MLP neurons of a small language model. Each row is named by its layer, matrix (down: output weights) and neuron, and shows model dimensions 128-255. Each number is 128 + 24 x the weight over its row's rms, rounded and kept within 0 to 255.
Before each neuron's rows, "fires before" lists the tokens most often just after its 100 highest values on Wikipedia text that the model never trained on.

fires before: "i", "ap", "ol", "b", "ack"
L6.down937 [121 111 132 154  77 152 145  93 116 118  99 115  67 118 166 127 111 110 121  97 144  97 150 146 126 146 142 155 135 109 128 113 155 105 166 112 124 158 103 119  91 111  96 141 186  96 137 103 162  53 129 109 153 163 151 192 141 129 107 143 176 109 133 125 132 129 115 159 120 102 164 112 112 123 101 132 119 133 117 119 142 152 115 100 136 112  92 167 119 118 121 136 115 114 157 130 138 133 109  93 121 144 163 108 123 113 148 138  82 141 134  71 116 200 122 139 126 140 131 181 143 130 128 167 116 114 163 103]

fires before: "al", "y", "ust", "ed", "es", "all"
L16.down897 [113 122 132 103 127 159 153 162 104 113 122 128 143 147  90 120 113  90 108 109 102 102  85 106 172 152  85 103 118 122 109  98 157 112 137  94 119 108 118 146 127 114 144  83  88 174 142 131 147 118 124 143 104  79 135 128  88 170 114 138 165 139 128 117 131 113 107 136 145 133 118  85 137 144 134 153 149 123 136 122 129 170 141  84 174 115 134 109 116 158 141 154 104 135 122 130 103 139 115 100 154 103 107 132 128 163 136 111 146 144 144 151 169 121  59 132  98  96 109 131 173 148 132 176 191 103 147 154]

fires before: "all", "s", "ith", "y", "ol", "ed"
L6.down302 [157 102 134  91 125 158 138 157 103 129 114 161 137 142 139 128 154 129  95 109 123 115 162 143 126 109 107 137 112 144 124 104 138 107 107 149 119 102 152  91 142 176  95 102 109 180 140 115 117 169 138 199 135 154 116 135 112 169 119 158 143 160  74 160 107 103  93 138 117  83 104  97 115 120 134 135 158 129 158 116 127 137 122  95 144 137 106 165 100 139 130 168 141 145 129 110 136 134 159 113  81 167  96 149 143 131 106 127 121 146 152 131 126 105  85 155 138 120 119 113 130 155 138  84  96 125 131  97]

fires before: "ember", "ly", "e", "ing", "n", "is"
L5.down730 [118  93 108 172 173 165 110 148 129 147 131 119 125 113 105 127  91 126 119 151 166 119  86 155 129 129 144  99 125 149 164 114 126 201 104 151 143 122 115  95 106  87 138  77 128 125 108 127 114 123 130 147  98 157 152  91 119 154 113 158 123  93 135 155 126  81 116 122 107 126 155 179 114 153 111  95  98 127  63  91 136  92 116 117 154 102 116  99 118 145 133 128 128 109 130  87 153 121 133 140 153 100 103 154 127 112 104 140 125 130 120 102  99 166 113 120 144 156 117 141 140 134 112 148 133 131 141 123]

fires before: " |", " —", " ", "\n", "–", "in"
L8.down160 [156 157 157 111 169 115 108 128 170 120 106 177 116 127  99 145 123 110 152 140 145 144 147 102  94 139 104 139 139 127 167 127 135  91 137 163 132 127 159 129 101 191 112 125  88  53 107 114  76 128 109 134 128 122  92 119 123 173 187 121 116 123 129 145 146 125 135 124  95 108 156 121 114 176 139 163 155 175 151 113 137 131  72 145 124 124  61 134  98 129 127 113 113 122 152 124 123  88 102 118 120 156 135 155 153 128 127  92 115 113 114 148 113 108 111 122  97 101 140 156  95 134 170 151  91 106 113 143]

fires before: " ", " |", "\n", " B", " C", " D"
L8.down403 [126 124 176 127 144 116 149 108 130 107 119 129  92 102 138 141  86 142  96 107 117 125 131 114 113 124  92 132  97 144 116 143 143 109 165 123 123 109 118  99 135 154 114 101 165  86 116  95 157 184 110 117  85 133 172 111 107 115 152 127  96 151 106 140 101 109 106 140 152 138 179 130 118 116 148 154 131 140 133 114 112 140 114 170 127 113  91 115 133 156 130 128 157 125 111  94 130 103 147  96 139 141 140 118 112 124 113 137 156 121 136 148 161 107 116 124  89 165 140 144 130 128 139 136 139 165 132 102]

fires before: "==", "===", "|", "The", "In"
L6.down2 [ 98 112  76 152 124 134 133 109 149 170 140 149 170 105 138 125 115 154 120 120 121  75 143 125 102 111 146  98 123 169  95 145 107 162 102 131 125 181 112 130 158 125  81 111 122  81 122 176 170 168 156  92 134 131 165 142 180 135 142 123 119 128 117 141 188 119 115 133 114  99 158 159 117 172 158 125 155 107 173 157 131 135  74 161 158 160 107 132 121 107 153 133 153 181 166 132 109 126  96  77 148 159 106 135 122 122 117  95 106 173 114 111 119  96  96 136 135 131 143  99 132 151 163 141 149 100 104 103]

fires before: " ", "ice", "t", "l"
L4.down581 [125  92 153 163 140 141 167 114 127 150 100 139 158 155 153 124 121 106 132 150 150 115 179 131 110 166 143 129 112 138 139 141 129 160 170 108  89 164 143 119 117 145 168 149 160 133 107 126 111 124 143 127 120 140  96  92 133 119 131 140  80 168 166 128 113 110 161  90 132 132 133 128 158 141  75  80 157 150 125 123 115  67 129 165  92 122 160  89 125 142 120 161 161  96 128 126 114 119 191 125 125 128 122 134 108 106 146 143 128 114 183 135  90 120 107 105 128 168 137 168 115 127  92 119 118 131 106 137]

fires before: "ru", "ober", "il", "s", "ust", " |"
L6.down898 [ 72 155 141 170 157 146 122 161 152 141 110 174 128 120 108 156 129 118 132 124 150 167 145 133 149 137 144 134 130 116 100 149  90 166 162 103 149 129 148 117  89  74  90 139 146 119 141 116  87 111 131 166  56 174 163 136 134 139  91 135 122 131 100 120 172 145 144  61  90 101 152 157 128 116  91 163 134 121 135  89 142 107 119 119 150 138  66 150 148 138 164 130 119 111 121 110 126 119 127 128 127  99 146 135 117  96 139 122 141 123 139 144 150 124 143 172 154 157 119 135 138 109 133 140 101 152  74 143]

fires before: "an", "hn", "od", "ec", "ers"
L18.down455 [127 136 140 116 168 125 131 123  95 132 109  66  91 132 134 194 153 137 134 160 117 125  90 152  95 151 107 129 133 114 131 145 151 101 193 165 153 104 143 152 109 164 150 109 140 127 112 108 125 143 151 150 147  81 124  53 174 131 104  95  92 138 148 142 128 113 160 116 142 119 126 121 161 135 138 111 132 141 110 106  88  90 156 144 108 151 130 139 126 134  96 182 136 109 136 147 142 126 115 107 116 142 114 131 164 140 129 110  92 137 113  96 136 117 148 109 109 121 141 142 122 186 110 117 112 146 152 142]

fires before: "an", "s", ".", "er", "inal", "ers"
L5.down323 [122 164 121 157 103  96 146 105 109 128 113 134 165 114 145 142 132  79 122  80  99 108 118 119 128 136  99 118 164  95 152  89 136 107 186 146 151 109 149 109 119 167 131 134  93 104 134 131 169 126 119 124 119 110 143 114  77 140 123 114 129 142 130 124 163 106 159  83 181 167 120 159 154 140  79 108 126 134 126 130  97 111 130 131 140 161 145 140 147 137 147 119 125  98 109 132 120 137 129 132 109 146 112 132 132 183  99 144 113 109  97 163 117 139 120  89 144 157 131 130 149 139 125 150 136 123 152 126]

fires before: " ", ".", ";", "i", "1", "\n"
L6.down585 [119 173 111 129 154 133 139  91 134 115 124 136 124 120 123 131 131 119  99 143 171  96 114 110  98 158  90 150 103 137 149 120 102  88  80 109 133 151 117 137 146  98 135 160 120  85 115  88 108  83 109 163 119 112 129 157 125 104 134 133  83 163 138 133  84 138 141 155 112 174 127 118 170 184 167 124 141 114 126 138 150 137 107 132 123 103  74 108 154 134 141 118 141 130 106 123 131 134 150 120 121 144 109 107 146 178 116 133 174 147 147 144 144  94 118 140 132 141 136 130 112 108  98 113 127 154  82  81]

fires before: "===", "The", "A", "|", "==", "In"
L6.down101 [106 109  99 150 140 176 133 112 118 178 180 125  87 127 135 128 151 131 119 110 115  87 156 138  86 123 117 115  78  99 100 118 109 146 139 147 130 154 157 143 135 140  77 124 147 140 104 108 160 160 147 143 125 128 131 155 156 104 113 142 131  87 131 127 128 137 149 101 147 146  94 154 161 178 133 104 151 129  94 142 131 118 106 193 139 130 138  95 124 146 144 119 140 149 167 159  97 120 101 146 136 187 101 168 125 150 133 113 110 168 128 121  84 163 103 124 134 133 150 102 131 131 161 142 154 113 112 128]

fires before: "ent", "b", "ber", "ts", "i"
L2.down853 [123 154  99 135 102 136 154 128  78 118 117 118  75 118 127 149 139 105 136  69 126 126 116 107 123  95 120 146 120 110  73  90 164 120 124  97 137 109 113 176 100 127  80  94 176 109 142 125 122 156 110 113 126 125 140 176 113 114 131 152 119 163 118  78 128 122 171 120 132 116 106 115 116 177  82 113 145 107 197 120 134 123 135 143 140 175 149 173 147  96 138 157  89  93  97 114 134 127 122 151 116 124 125 136 118 163 129 158  93 149 127  86 146 147  87 159 146 134 111 149  98 160 109 138  85 117 140 109]

fires before: " ", "e", "y", "ice"
L2.down399 [163 127 152 160 141 106 129 134  90 136 141  96 130 141 104 126  75 129 172 118 110 134 153 181 137 158 116 110  88 140 124 110 109 170 123 103  80 168 119 114 173 127 140 144 142 125  93 146 146 123 126 145 106 112 125 111 106 157 114 134 120  97 147 123 146 127 139 134 114 137 110 115 106 111  69 138 152 147 148 128 117 136 142 200 141 159 108  97 160 130 141 103 145  45 159 126 113  62 112 169 159  90 145 140 145 145 132 170 141 146 119  71 147 136 126 108 149 141 133 167 104 138 115 154  88 123  83 113]

fires before: "ember", "ru", "e", "il"
L4.down128 [ 78 111  77 149 189 159 153  99 133 122  69 187 131 162 143 136 125 143 116 135 116 147 145 148 166 105 136 121 132 125 105 133 121 163 103 123 133 107 145  99 160 146 147 102 127 116 139 126 128 127 122 156  92 119 135 116 115 113  94 149 138 113 119 159 164 123 113 104 105 143 136 134 151 120  90 162  84 119 104 114 119 147 106  88 131  98 105 165 158 134 145 113 125 116 126 124 179  88 143 152 145  97 131 131 130  88 102 146 152 136 155 118 139 161  86  93 174 155 107 114 152 145  75 147 112 136 145 102]

fires before: " ", " |", " —", ".", "\n", "–"
L6.down603 [104 126 122 139 149 129 111 151 164 137 107 137 108 138 135 135 138 110 104 138 157 159 121  89 108 124  96 140 141 129 136 109  96 104 120  96  97 151 117 125 149 140 104 145 112  63 143  81 138  84 166 130 115 132 144 114 131 116 141 105  95 138 116 109  91  72 127 130 135 149 139 114 146 134 122 135 167 124 161 107 122 142 115 165 122 126  71 150 130 146 145 149 125 123 189 155  83  89  99 112 122 130 130 132 145 146 142  96 118 142 131 166 165 114 139 163  95 128 123 133 114 137 143 149 126 128 113 109]

fires before: "y", "ment", "S", "ed", "i", "ity"
L5.down6 [125 140 124  81 162 111 116 111 144 113 141 145 129 127 110 141 118  94 137 115  75 135  91 117 168 122 125 104  69 106 119 137 127 146  89  87 148 139 136 114 114 139 157 183 142 159 107 156 121 119 132 154 112 149 146 139 101 181 122 141 153 160  98 116 127 152 102 149 142 145 112 156 151 118 110 135 145  57 118 144 110 151  95 140  89 107 192 124 133 111 160 122 126 118 179 132  92 154 130 129 178 130 122 132 136  91 106 104 115 161 138 154 158 114 147 122 112  89 141 140 158 103 100 135 138 108 167 120]

fires before: "In", "The", "-", "A", "===", "H"
L6.down10 [110 107 106 132 137 149 147 110 128 190 122 169 132 129 129 113  91 142 125  86 156  68 114 147 135 123 113 144 110 107 109 162 166 154 110  89 151 155 127 112 126 107 122 135 119 136 127 170 128 131 159 136 122 130 175 176 176 130 141 116 119 136 131 139 131 133 133 100 154 131 180 122  90 174 115 143 148 155 145 130 131 146 124 150 144 124 150 116 117  89  97 118 129 126 129 134 137 143  89 101 146 161  73 149 146 154 121 118 133 178 102 110 134 139 110  88 128 150 157 113 121 170 105 139 136 115 109 125]

fires before: " |", " m", " D", " M", ":", "et"
L16.down207 [129 116  92 146 132 137 141 115  90  93 121 130 150 159 116 166 103 133 117  93 151 153 130 118 179 136 152 145 114 114 149 132 143 103 158 168  87 150 158 145 145 127 145 139 113 118 119  80 138 119  70 150 132 136 152 146 183  90  95 129 126 124 112 121 118 182  74  82 140 122 118  91 114 145 108 111 131 161 142  91 127 155 117 144 103  94 170 149 121 122 109 128 144 147 173 121 142  96 117 147 176 132 125 142  99 117 135  79 138 141 134 122 130 147 136 119  96  79 128 113  77 130 134 107  95 111 103  98]

fires before: " ", "\n", " |"
L5.down146 [111 125 128 159 154 153  97  67 145 138  87 128 115  99 133 127 111 105 110 124 117 129 132  98 110 124  96  74 134 171 117 137 127  85 113 126 112 130 148 133 117 133 123 153 125 114 118  96 168 118 125 140 131 115 100  89 157 102 126  71 126  67 124 139 148 138 165 124 141 163 172 115 113 156 147 167 159 142 127 128 182 154 130 154 173 133  69 120 156 131  88 126 114 148 135 155  65 116 117 133 155 151 168 119 119 117 128 149 157 128 119 157 214 140 129 113 113 137  96 118 142 169  98 116 179 152 107 121]

fires before: "=", "==", "===", "P", "G", "A"
L11.down444 [ 98 119  86 104 116 104 117 164 158 141 148 119  93 108  95 102 127 134 133 143 114 113  92 120 130 109 115 128 101 119 136 133 125 141 140 147 102 114  95 141 121 129 120 123 160  74 147 114 151 151 115  71 121 133  61 173 196 144 155 122 135 122 138 154 120 144 138 134 125 162 120 126  96 164 155 124 141 120 118 134 108 172 130 198 149 118 151 100 156 117 136 105 124 118 155 138 119 156 125 112 163 127 127 136 115 104 117 116 156 149 132 148 138 130 110 115 125 125 163 143 120 135 151 156 152 138 126 140]